From a checkpoint of a small transformer trained on Wikipedia.
Size: width 512, MLP 1344 SwiGLU, vocabulary 8192, 29.1M parameters.
MLP neurons of a small language model. Each row is named by its layer, matrix (down: output weights) and neuron, and shows model dimensions 208-399. Each number is 128 + 32 x the weight over its row's rms, rounded and kept within 0 to 255. Numbers have three digits each. A neuron's up and down rows have the sign that makes its largest values positive.
After each neuron's rows, "fires before" lists the tokens most often just after its 100 highest values on Wikipedia text that the model never trained on.

L5.down1292:135093129120123105138141120204076164081163155097163128140122091151092070099165090113146152155134128102092118182072166167105108145135188136118131135131145127118100082181123098117098110096140092107153141113117122105098136105062088112146085097058115134162145090139159104096159050165211147119143154166150075116103168110119131124130117141154100153101113147122143145153148174190139132118107109136098081067131109148138112109128088091183141140154180102155108163178167213109127094113083148183141143134128114118142130108134125112108137135090126170126119089142129129167154103191161112201
fires before: " |", ".", "-"

L5.down754:063141119090159092110143177155157110169087157150099131122123147116109181167010110142160131150160080150171102109138127132115105126149125124095048172173105082108153144190177127128181134094131098064155124096063143069088165136177146130156114188133177103085119128143107156149109058172069077069093147146164152180128137120149125149120172091150132145113106161180127147154125161097144103116129155141096103105073181120094164094161148147204104104100157115146111165113173105120070162141137120140138110087126113178108104119159129074125127184147089140181121157096157164120160168133167089161
fires before: "\n", "\n\n"

L5.down1020:183109129100144088108105135066126100095084128148113115138131167154135116120145139126154125130150107126149141115176117153135127203118098108135158178132127128088102129123081142123162095077149163139198154140164063176148144123100141133142108130105153110113180137103121169131088136091130079129116141121130128084109092145129124145143132166162089166115093097123100112103140123094091116110127162155195137140088126133161103153097117121152199091109124161114122109147110125169235140107131154121210102162146189144186100080129114088134112136076130103100117127136168132168194207171197083108
fires before: "=", " of", " and", " =", ","

L5.down680:169133144125109246093131167108147097137086119151123102130151186125116107071117074138109183095080123160129147138177166139132111199144119121115161111150174111148122172069175184147089101082099124127118111142119178108077101089147131125096081147110131135150082082101167161128165125182067144103107138084121135144091091179143065111143123066130105151071134171139106110108117119099179156147124124101177119162088136159140143110101142126161157120113088143176118124184110121148141133124123100169066134188132120172082093188117087122103042138189131118132160150147126161115115145098118096105
fires before: "|"

L5.down957:098113152106135147170123106099122141048138102246108126144180119123153134099114109116123088168068079197109152107129107126153137104116168148088170173156162099133115127112121071073117142123113106099130212180105143091120127074171113105108113133105166142134121090065132094108144123144054160139157090105152119136142170117140119116110101171082155105099138179099102181178131188200103127137148069117163113123145144182075116138140070119092122102076166140138075127123140084080121120086140109127135138147128037098111119132103170102142137136132108099156131177140109130065037165140095084074
fires before: "-", "|"

L5.down707:150124093128072107151101162096168143089148141131096107146100161173169161129180138169127127146165147116062131188118067131072151141105136152151124163131133196116082138143109140169109149132090168104144101100171086185155147154137181100117064126091103176120107184130139091190122128137094144094163109093146156157126193142161174123166120100146114084056094134136085183121143135157158245126157115131153168099127100112145136159116080141161141125135110145151072142072171157109109149090189094132114145121146145129115143047147129154142058095170137134082118139121196126151096125101075146171
fires before: " of", ",", "  "

L5.down793:124162116155129109152096148117077126107167056090083120146127099084093183114122123161094190130137125168069087055061176141134100179079164170143106131092130166099164219100095118108162124127115152069085125140136028126107052108139152174122144131148161108112123168201129115086170149095088114171117184074109103111089165144100168091146162112132095101140124113104146098127139102126138107110152115127146168118121081186139141152146113174162158171090112089090124171164097101127147183121094155120157076133081108089143082133106129057118097122080112123152144136160114090106132046116129108116
fires before: "-"

L5.down105:123142150116118109131138155159082064107188120108078087084145087153077072165075127107145104119141080130177136119099107100133100124146192169120155140077152156113163146102113124149105073124169040165117144097137114128155131142136171095148128109152127136102177159173134109068172148106079107088056101141134109143085122155142134146126189159141160151160122128093142137174104084159146168133153129122105125111137110061153083136118127167118107146160133162132119107185146181075104111165173188140160065182103166105139124165110105128200152140210122079095111089104104186129108088178157122111
fires before: "|", "-"

L5.down547:089116121156152150119109177143165122164082095108134147092107091145097156126116116139126092170116121161088109134093185114115164068101154111167158177136157181187124120090119196147190153140091083124160079115047180094124159132132081108139124137130101104139154132117135103147163147148084089095112148173137129147163113111138138153081136163095146157208140106132122124146112074088105108115175133100176119116145115172188116140090165170097124106140084142094123117066046166171137124136118194120160168121161128147137106069153130086080147122147122162146161111081140150133114106059138169089
fires before: "-", " 1"

L5.down967:104179146111102146093136097127179193219137173145138190172103104141080184150094135095127165135129159106100162109165106159166165100106100150156155081096125148133092148121129183163161098146153102091142105113123149121066190151122142121188187164184107140114168127093116126111205150163155068097147099223076204105108099077197116120071178192113155090111148132121139109132161094145163143135128169101113153136138071141139097101146130063090173100136159080145112115154089070130112134124144147165106101122098118114114108082092130132083110109164111156096128087116151160119178106163149101107
fires before: "-"

L5.down1240:076090089154137122153133123140135124100186145092103156153111104126110131132131096137136115105143094139144045172095137118142143127112165130121118150100101099141106074111154173065151102117115122143116094131169125085122135048131163149152189129118192116146113097113066111100193112158142094144126079085197124178091112154155157133073086098114115207103125175156116116210167118162151141117138122189092121124099121179123110165142085102076121141206130165082088150162101119145115071115104108114160151099156122100108143112111154113153127121214087100151127091124108126147132099100172112103
fires before: " of", ",", " and", ".", " |"

L5.down1059:166154082149127151121157138074082091113151097134131143068189108137097212142132155121171098110082147155133144117105094135157137136124113097151126076133189076112132154163150156157108143140091113204097188100137153104147153156132117150105149109132142066089146111218068101106152139042144128114124135172074151142154106087140129136160182141083117086103115137136143144121122122171115142127113178136077132117115127127112147177102135139087107068142207137079170150127162072102139142108104130097183083083162148114127074108144109142103129115134138071150131101129114097140145180092143061137
fires before: "-", " Roc", " |", " \""

L5.down755:096141110116128133124142140126129158156076094169090052118129103112090102120133146129173082084182063158147144117102079119157093172159036132135134119166124111107195073184144107157149179161127168050141083141171116191077122176101148167105120154147108149058126124138167132122132121098100099193180152097157085116147134120174103120118181104140119115103099185093184139163120156124152097113155173171178062090094124157119157062129139097140133171157099161151156095129091086140138167158074128198136088145088138133139123075078145096139085154083149073105106155085165139206134137108156124153
fires before: ",", ".", " |", "\n\n", "\n", " and"

L5.down1051:179127151128075133196133095113174130130102165127081128117133194120115114081081097114146114097142080092129095084127166116170156098178122141139091122143127163129121102137127123147135182153083179163059142063123074132136151128147094099118109097132179121080158076095172042108118082124133088133144140133101128138150118052096177147133148206154097098111198180157164119161112133155147114100115142105122114071103173109083139141115131156129149143117132106050189105151150128162091106161171123105128102223132121140130124101103122155184124156136125099116119196083059158154166048136088142146
fires before: " (", " |", "ti"

L5.down866:127115107119085120174133189119158098089125088159172132159162172189107154080117108156139115072060139165112132093124108119103133118178109144161182116119106197052103133080127130135102083149139187147144131141091042136111042127144140124124110083193140048106127168102145128112152074171135089160162129112103115091101186094127132153134061097078180107148123076086083093093200183117124144078120159158144057141121120140069158156097141117124115134146157150121113140144146175118130144167158079121081178173051119191103101078155113072129091121055154096080125135152107186148125165191154084077
fires before: " in", " as", ".", " on", " at", "\n"

L5.down1322:153094108158120124122071062139133127113095114128130093116078137103098146131110118151129095106160104121090102153218136111149116123102154126086117160087088149145090146157087047155169096068111168088119136138145127088120209186156111135132098110158130132170116113122077132148119152097127122126071126075130107110148120150158136141153147104171140167178079169138096130162172133159155132084151088164129155112161102139181151190184162189105147161099144130082113106150106134132142084143093148137152174151150172172069164132161103040204124173127153131166084147136151141098140094175167078100
fires before: "=", "\n\n"

L5.down1255:143097069136084146116183110103107141079173081114136172097159143175146108101103067074129121077110086120125147129133144116107180138073154102109164159092118111148117140127168145217134132145100138117126081098129125153161079133107156108111075163130100173106087092135085136120112146136116129199167084109122096136187158204171123134117214092083177161142155122167134134110128089139048175138085139121102170170129123124143104100102147083180141121078130115159187091199115162123129085098139096138078140121155127124146145118142164114125097055129114086145092156118187163135107107082142177105
fires before: "|"

L5.down881:127125112151096122136147183139158137066126161156146075158144142159076144150114194124131132117125129123140093106109150151129090130111199136097167126134141118097139072123078121111136118152087135113178101173171075158144146040140187207146122127153069114115134161140130125196104105103073115125150120072164134135062109103167116088170136095128130072111142141108081131156095100162158147112161106153133131140164067246137115134060134093128123118150127161144122169172094164147161137127117129111145157136159166161149117139103159087090123127125156202119098159113126089152071157081165139077
fires before: " of", ".", ",", " and", " was", " in"

L5.down213:058117163163135110111092096142124151085150103167174163160155093127124149137141118155133126086092091062103097108177116058141166123111109155166163092153136118133085132044113074132154182121125137126152102129084158132138165128118123147092092123112154146129119110124127088077106152077087113108129189154108123106108167142089142151085063216134103119149116088177133096109143149175126161159120196109154077138138111154159193107122086116138118096198097105076129086157129186127103141094113214095148086154171063150200183105093128078122083166163112120156046135109148129130126160119106138149
fires before: "-", "|"

L5.down1342:168148075126123154167106092116135163104171164117116144174172124142195110077168110125137100126125211187162095153174103128105099145088120141092084124139148129133144104149118075124044143145141138153171093151121155134169164132112113143086120108117109136153127133086101132142100094125126135113161066127118126097103143100135141098122145124114161164116110152161109138169144108091163098083133050171134122149176135126153176137144102105112146116145153171096095081127104177206130088187163117143143064132123116079127091119152164140134099120071167090187170191130124154137132102123126086123
fires before: " of", " to", "s", "  "

L5.down313:156134156131170120133087102146101143075116161157153147098127162161099150086117123121141119064102139100146098098135149138178171164107142159097166114134133126103101182108115104085132104176139102102128123181115155116139129091092151103094152131135081112178149169159119125093108138141149121136159131124134127097137057128140120136089174137121109143095115060136082138053136104124138095064113094164118103154153106158119106170137107120143164103126135088112090112145200153147126111115158104102164105083118159113175093088115108129116176110132132096119116119088133163177080128129106101135
fires before: "-", "=", "The", "In"

L5.down540:137123114117091069146141156108154104114178145157116130150109115153130130134122114156108124067097178108150146108142140096124119174134070183058134122141177200174199127098137120058118102155137175121109157095163202137130106162104131180124071093133154145115114130119084138126110098133096101077120153113149111151180131101134136136151172158118127111134106123126124179091176174154135134129144151087173175090113098072112125118117081096076100165129174131121108164165125145089139120180130148152124084174136081146101086153115098102111083144112076105108111082128157147149092102130066166124
fires before: ",", " that", " in", " to", " the", "."

L5.down1105:186143119099125130130130155161191127098113111047184141115090097118131172165186155143093120079121114145196143217119146121143066180110153111116153135149107095128174120099122135122140077164136161098124169136117197162123135110074128121163069167130131167110128114135150158121147098126166166147172116126152149136148139121135121065171086065112109093093132172140172120088133106184115167132143109147093155106055072116158138075061116189088169150114133129111156110102122188081132110152105102143134131151173094151164094138080086141178153063127135183143114162143096143090129186220171170182
fires before: " of", "-", " to", "s", "."

L5.down1006:163133121133157117078137144119129071174049134089159124100130190128106093123131151145136173088118163144100135150105089126106139052109107184154189064075152142116161167115134172133125134082127129104115130155134139060172116157149121120074152175078123153161127158110088131124137135129180080182170069105166152126112159079141168116166102066160143127154051166065163108087147167164117052121136145179152094127140124162151184095127171156117122131098122150158101096116080160154072132103117125172105140103110054088165142161152113104116066127136150089140087158137109122146081116152194132078
fires before: " |", ")", " of", "s", ":"

L5.down543:157108133100150166071093106172118132174145090156074065089107176138135130099138123122110065164102106138128122111153116130147136170156096118181175136138164137116179080123094166084127134131093136227134184109101158138117071096121090115143107148200139188163127128147114106109118117132176050073084163173120166131102089076169198159148123145156100132099122101106129149158129081149121080106100105165125155197089108139084115101134151112179133165124107121184163112150107192135104160142118141171134150086122118091132163145105116076121060132105165112128192144102113143061161171101124169089
fires before: ".", " |"

L5.down22:136081072129097170112093114172115136058088057075125183129181153130140120132039152197137102101160116148209106119152140109086094118155064131117158146147121116107137162147148113074188086130108128150046133102101115185132123155163116155140166121124134146124155156153088140165101140130109152074152174162188157129118189118077106125157115156094165068031123122118161113155178116145106114099112132077176134159139176131134131179147109130147096089152158063141135144162156175142123112104117105119138111078094104139104116133117125104107095082139093119119087118147126128135188123147049142115
fires before: ".", ",", " of", " in", " from", " and"

L5.down735:168121178086161144110100075118098113158096136115175154161108148125090115172166114111117122118142172161141048106097112145125098054122182055120137103104105179126143166153154110189153163126086176173160143140155158127128135123093173104123155087105153146111129134169154060123072162157099099156112131169126093166086088111067149097120102100124141134113141159155205072120116157182164094101119180121107134175167123195119160142064123142194113149086131123164122093179188174083120175107120152089095153147126172095158113105109101115113119117149159183149166121171138155149104131106159123151
fires before: "  ", "|", " Short"

L5.down763:119101113144125111098134123122130133039075094195119158138168178123125108148147145128085133127130139169128126181198154136087108130175131144113112169102160147152138161147166183125194124180132126068126100134166124145183079064107142124089114123147146132218187121069070098185110160120208112111137114119166132137133097086124129169113073152137128131153091124144165091070165153130102144092137166145106101165092107108133120130188098169094135186133131154119121140102128158108054110148126095097067179130114131148094166087147102057126144118152162105148084168100103151107135154087210093130
fires before: "\n\n", "="

L5.down409:120125140138162100127157084137163154129154153084121168066164106115145100120106070166092064091092083130124138143159104118081159133088134126154127153118167148055128119102125131110165130131180123144166113122203076104126084172138100115102158146136137121086116103138159092154049141128165126140128117119147125127163180166143052117124112138135184145106223117061120128143110081122170090102109114103139117157154171149112137092087084146126110140111137124105149156126125140147063179179169167190150118109109094162110098097116152172152073222136164146103132165100083161112075123169128102102
fires before: ".", "|", "″", " place", " |"

L5.down858:109128164147041091147182142120147149147095128117118055132148150090108120188148114134085152106186164178114187139151181156100115079171126125207137168152162116186100131089149131038098113192076154126191143187121177156134115096149150136067180113104149164115118152160144159117166134104114085092118116133153125105178092164128140130183115136110112113086144136103098137171122063144145073143083115119107111139077173175137152161153105094108151099160140165125121096146123137123132133139140146141100149179088128094189109138110125165077142153164143117112161145216160130107204149115099168095
fires before: "=", " of", " =", " and", " |"

L5.down68:115149092131073136130145139185128149164102126173086166134160183079130118122108137154139113102083038129142057071076158144135086127153131132103122148118096112135122172127138107109170095137103086108111136116144115131152077147130128169136069166148184138067121109104154093172101090106141102096178117128105068118130060076190148132087131118060116065066114106128120108186132164143141169099110161133116146090121082206133146101134140148103128118129183145120138135062160173110150092139079150148152175132132127137136096112185155103145170095094110104149131096161165137130112103177125074120
fires before: ",", " as", " to", " time", "."

L5.down1138:085127139112063198176135119148156135173119104125149171132137102139138163156099165128146090143093111118166148134143124117065113122117099147163143065098166113136145211194136142082130077086096120189153136171153128168166163216124100072135111067114151110114161183112187109107123084096116138120120084177143041186142170188205158063164152154104092105138110097082158122081136140126103139116165145154132176137099149147161131073131111144064128116127095129117138101116105139069167117123102135162225139088135162122148118090103117139171123148183100104120076182116182139116102129164149138106
fires before: "-", "="

L5.down153:156136147133113129115143105114027110116082132082081147123121100126112075155114104115156065190098073156136162097115124121110141134114136085146079103096064154209125101132160080140115159164151100153139183095084109188074132113118168181127191177108151137096090111157157095160122128115143142087089073134069069149184117099054157136147135077124162150152145091104140152087121155150125162161157069132160200144084131103044139107137132128136173108148130136121106177132063154102145119154121108188192133085040099160146141089156202124196080135135142064072125097192112133115165158095166173131
fires before: "–", " |", "|", ".", ":", ","

L5.down102:110134127118173124106130083212127091122109141150118102191138078169146180122183135132174149133159131118118196140139092118123181090153103127153130117132133089194127085151108119167153149107100162144110150134179164144161140137172156142162136110108093137091047143126096147124148194077149166094119110144160110105142173084098166138095092149084136116098114105150149103104065145092066129100117075133186130155184135112138109107091130046107152129140132178124086156093130164119061117148185121166186194070172157117143119142128080137111129133174093139124156134099168120125137183093104147173
fires before: "-", "  "

L5.down1124:130122088193103163131151149062151172081103112078165076142128154148100129126120107114115119136038126104133146119127178103136109118107116168131124169119111151120080108122141185147183124121132119109080098126183158139119116156141088122123112084145143182096116102160101140106058128123195150156151182112088133127167120092121108113069146133175115060131078135131165141146122115138144117120104081124104116158096145200108101112111096121093122173128130123114136090127139174107136136100145128095148104155170099103173180091166099200100086115124122178124161089153161193115150191135079127179
fires before: ")", " |", " \"", ","

L5.down504:120150089137091072195121094171120083185141124097168086171111082126130116077085129157168104178175086127106132104057114133154104201083155127083113108143168152118193111066169123157022171165130159114141091100093029154141141128075093147150113136166194090200131121169098100187091135139092128116075123089109152165133104092114152121125105126133102116099107112108132150112166112082153128114105138140102095173113133087120151137078119094156092106213139138079118136135148123174142142096144127178137090132110170161159089074147138151140162176106120128100150107127042150093120122138117125105
fires before: "|", "time", "19"

L5.down620:128117135135148099057158119176149090130078145139125137096100151116113058056190136147162138113143109112116102145156153150079152104101110112213127086106159097147054149103168117095112125181075110088099130075138120149119116106142151167119098144105156165106110148134127058176149110113162188092110172151127128082092188172114201156187066051129153109079113149075102161150133126119089090131159116140153133170161134118105116137158144160157142113154120151098096194167108138115166184115091110100165097206144087096127131168135154153178139131147065117144144097109134151120141102168105145155
fires before: "\n\n", "\n", " /", ")", "|", " |"

L5.down653:147043100134110190148160110123173091078139144185127167105107139121095119103134119143100105130151067098114096110111157162146171140099160134129153175112127117120159125047110117167091102176129116177144176104176009064159124131104141171161082138119136183147117140177073122134108127107124089102153110191148167124161142126130054078186102096103167121098151179093128091063135113129157120109092123091190136135101135140111151110144126115088103090126112078131115127104128132104142146132135074136132096143175112122144132117110132098153099121173111182099098068099065167129109111145171131155
fires before: "|"

L5.down1230:123134134146156196171154150117126129136124170098151176192129201147134111092128170111131149128199155119094060151092140112120114101136149097116203121171096121162117123124121131052153144118134139111142139169116120083205183164106118070170133167141166107090114087129125130181119069095080106087057105197172115096127141091160151096111120092171163125144118157072147138072147142138112122118121074122139118098089132083117156134113099162126121145112152157143103165152122058043169134157134129129161220156177108099134124148153079144087122086152124144161091138130165121116136250091113134123
fires before: ".", " |", ":"

L5.down187:155115115108099123113121095152161082101100153148154178132091074111132094113117127205078147056091144153097145100121181145090102168150155134123137141123105118150092142168196198123133145157137166148091139088175147116126140108180093221139195140212136091150144130146123089153132122150156158110109075137136126156122125085146155106119153143122146109150111128145103122134101095099149092089090129169104129107101163096095188094150154064176139137150132105144107135123131173111194105161165176143135112140155172148073119141144185119179156129078119087146124112174130120080130140147138155072
fires before: ".", " |", ",", "|"

L5.down395:172131143102044163168124198058113126167088140144113150116130140139105152125096101097117143128126180164105161126176193153146141125149149156137141127099096105111109191093090115168094118143157112076132116146112133153098163149142160107108168139159154105133143085099163100142122064120153075088119149160068191113158146089142110125101161116090141154126123146095157192147142128115150096126116174144161159132102164101104154170073123085134154133147112133122103106135152191085164092135131110156147128094064057098123164156166083185053158085132147131120119095141179137150165119083155153140
fires before: ")", ".", " ("

L5.down479:109166122132170188124054188098124070098097139094166150136131070145138111134117098135099132134091151107135176129129129149120127106118171134113075161049094142187073126136169153076124141122076100130078100175115180137104181093145140148131133145104099161138118103130124088131108102107129088127125114127132148116149149181124105170107156122135116141111146102121145090139118087159131153152155097065168158082168119182176128136145112118119126170166092077079106110123186138142148113052135140082169141133141173103149113148070093136144145179097137166163121128128098105123117042154172062106
fires before: "=", "-", " an", " a", " the"

L5.down1119:113082141147133120123151109143149178032089137103103112141076092145064091092125115154149127065101086132093187131093174145095099152077122153158049087082212160119125144132071121153165121146156126134167152152093159149093109128046050129042120089121133131086125158124104107139150134155114103149156114082080134157171153117135086131148135153122107106167119078143103160134099106060114179163178118141103108109120084139125146176124089105217125160136181107125127099103171144085136071112150126132159097095117075117146104124057123076132171127155114157125075149110136135154159186093125108119
fires before: "|"

L5.down90:111106165072126165084060106147093151159171116109086103143148123152109128179113112154136058149213120092124093079098137116173188111066140163190107141144083139159144178102165137104075110125082132121062126147158138174108092105126119080136131092118125136117135157120131091124086152155152112155081087174147047155144077185088150172201149089117126111184208101117127183101180115121175156112105148101079120170113176103102075104167111111127106117106137121093078134180144102132172114110113113118182155074151100127173161129095199106119148103140117140144138151121124123126113111119121139174
fires before: ",", " of", " he", " the"

L5.down399:184177122099143133155133175125117128080135141118037175128109187092174101138126100056086135155135123142090100091135133189142159079177108139128104104125121135100088130118109171162092140085191128170130126078149077110113148116186166132067192083113154149107172101135114097101105148101136090140124166110112184110122125103082105114103115105158124091071112106051101132163087145140094060143137106110138069174108191118107107102092141067154181102107122083050157122081137151141131239063109144111119125086139115149198147146079098135056097145159089179111140100186152095123124094122119119143
fires before: "=", "  "

L5.down813:120118106138205117128106133152170176120126095115120109095108134152080110110182128148087099101111116133161108077150157141167135137171097113190131116137117073158132130117104090109166119155100100081102084162123169121151166128099133112147086101131105142158131139091094061067100178099146146176131111098071132168082121103143173176070180160077136173117135120110084165081112174119151159145170128150165110122152132120147121114083126173111093069136112166152118161145154110072129149055182142094098115096118104125163113139139110120117122134106187127116098091095134183131095123124151130110
fires before: "-"

L5.down1126:149131141198090141147186158177128072128137080114121114153160099150141114133148126134235101154119122092149109092111138134088100096111122132137117146122099129100152125164128171119125072181119166129095148166122178119150103155109157167136123120090183183088156140054155182134083116144165109105089135113134112093130121151140121060125109077132175086106119105149165122090100130130116139171092131166136138056125138083152151131158127134184112136084079126108135149134110085131104116090102135134104150128083152091117074055199161145129075104187156119166155147133117092173142212163140112171
fires before: ".", " of", " and", " in", ")", ","

L5.down286:139120171091154215140109206132132097153124098114115149142167135152155123123087088134120167141172185123105167129078150129110091147153153088081209128117068159076095116139170101117109125117121179109114137119131106202105140132149154159127129134169105125108140113153042154100179108157115107145139159066153122093188068167076128155081123118116076141146133143174128080077132071091116118139165143056174142146118120142088146134099113159201121113134145116115157166123078144113149154176088124149108170133116080109134151074147103143085160037100163141160111171122126146135150121123099113119
fires before: "d", "s", " to", " for", " of", " in"

L5.down1044:141136159118071097088155098084118096078133110069142148140127153143133143097164146116107104123130200126183124171144153156166138091111107108165102111089156113132063141147188163141158097129148146080144171148098085119119122135059140141073104168143123146133100130180104137193107094217109130153157129105090110136147077148124121117166082099172074087110101143110182115129187113175124095077108140171095136186143137074127147114143090073082148131142167131183097142078131141182137144166122103136147126110127094105139200186115055075160077139120115098127099110174036071144159090191091129092
fires before: " of", "=", " =", ":", " |", "\n"

L5.down1092:135167133115154114094161162167128104078102151100113134188200068143168148115139118144151151103089164120131118088140179142152157145120095057090094124113124184139100124139101145078116124110118168135139078077129101162090116096121127098111123147089100136132142143134148114122104115120072148132137133154132118147145066123117153135186143143079136201111202137085170178080090112192087127105108102106161203142129110127108188102083127045139150134120156160096108152089122106043181104129107141173158119134130216096133142164139054083149043092118207096122111149076139146178108120122123107180
fires before: ")", " |", ".", ","

L5.down1108:145148184132163105128165137089116121078126141129101110153224160103104174179132135114125108131094137114117146204116177133157143125095172115151083177068166150115115190172147121135175108121157095107089096106100088126153141121100141196137128123183108103138120140090178132074126141182120155159109148144160101186140080183125142169103127098105109173197159095118090129073105161168135134180101139177156141178133113165132113174114111129069101061106076179112084152146140101175129100127091116158165079121183082112128103166163114149148111096156125074132141161139154119115205077082143150117
fires before: "-"

L5.down994:145185165066104046137076160093096086147092093128130128129103140137061113100136107124141080115106139096079138154135127079114086104127127130113141126131110129086138096091097132147149161116139144197163111080166156116169129179040124139127113101115154175131066155087127075149112151158128120119165065108143072109079139172122139141151150040167143134141167149112123131105099127142080147119066077165172128191131213121160138099112108173146113140130150163084130106120110126193146146127145194136126159127092142139092122176091180143096087092087092107183087103173132138087113124099126083111
fires before: " |"

L5.down132:068126120109079131136091116112132098049173105141161159175064095163103119104142110125047077125170118064147117134124149144087107158131125119091103157133101136147112107134071088171044135127146143157127117147120131128142165108134057127086103136178127105127154110119145107119107092072073130161153128097147129126181065090126171149067106097115094148144077160105185116129094120110080131155075133124110186162118111134108155148106131119152173118163101170125103100118094154146091166137198110124178130136101144122139158089113091113158096075175158168090107140188175104131094106128159106118
fires before: " of"

L5.down27:139167092157216136159107136109068143094097146115139136053065072115117128169131106080145134112154139122078129114127177104096135085151101185083188105106127214163170148145078115085144147131065126100119147152133126148125090110098103148108097082131145118105103114148143153120170120136146128138148133116053082186148104117140147162138169144051130116088084123129098096123095100136113150118163104166128104124080077134134177059162066205076117131155098173122101144040192091144180166118108155126125098142146049127147110159113057148126157114099109131135095128162096065114104135128092116145
fires before: "-", "|"

L5.down1019:186147107135110146094096146145139099136141097177083170120087064116138175106171173123142093170097097111068148096132111046112133124119115132105112106132163178187103130116112122171180170153159083157168090123069131092127135117143125132113180143079188138135084164171086145167090184121107123119145119159107189077158079195124130099142129143090082082175128142117109150074151126140153109189108089110190164113143168145143144143133161128127117044103014072187134155078107124109126128075081160123135141105137191165074106144106131120161067163111153147107157154107174156112151158130121193100
fires before: ".", " (", " |", ","

L5.down1179:107171158150155168149050146129140065143144118233091131190161148111140076167160141123150103145133180116126103137139112114177107104113081189129094081138171128072112157096170121159123176122138106140106090140108147137165134148161155107132038075188085110099142160144121163059126064161065142156096092110187127124130120129112109141088122159086116107112115104130126151178155088156087137136134083135129104079089155084135113108159069186090135166139142105084071145163092070154120143162135177124099145136136146104080103102142135095101120178142136106156093095119158148130087145090136088142
fires before: "-"

L5.down794:132118122077133149136096127109133088151106064126154108125145087150157147123115157105163154203129151095165075152110166135119134108149089145112073157063131127078157112106136170149175137049161172129110143103134121102096124087106163127152065135139093157189171107189119130164129149101120136151051102167191128098098086129160105166089114123114142088121100115169101107121128153145136133130127134164041108162161105068109128139210166111125133154146115134126081072123146121053115126111122128098104138161056076116136169123187149131089136218120141155179197107155101092133128076096151127124
fires before: "\n\n", "=", " a"

L5.down984:081129121129130156102117093146118121142141098090112094126181123128095149132099111143111169151152024186072109127139182173177146122110122095165094128119134109137131162110140090093144118076091162125122075177174161097096096088146162095182154156114110101092118073069165119083103194155077097135117073083103106143119115139133147144179121081140138117109170137087083083097140126208154129144166144118121122156162112116136139148101139154049175119212119052111085154125147155162171114109143154170106147137150090112173107176079131115190159164139143153183154149121089150078144099111059075139
fires before: "|", "-", " |"

L5.down1202:107154168102177162160137130085107147126085108104111105087132151093087085120139182102120138087104080171146067101189131123107116193151139091138099111122173170087149090166148075110078162089120159168125167111121140152124073152127155115166122127082155095097106174088141109137187111205110149101148163096157124147157111155117119136076120183175110166139153124135181160182054116094177165166118137118130156083143121183175065109180102150145060092083156200139103108077109108140101094124177123133172156147167123135167127097204169059111094117129145103131114153095101105125155152162161183101
fires before: "ed", "d", "s", "ing"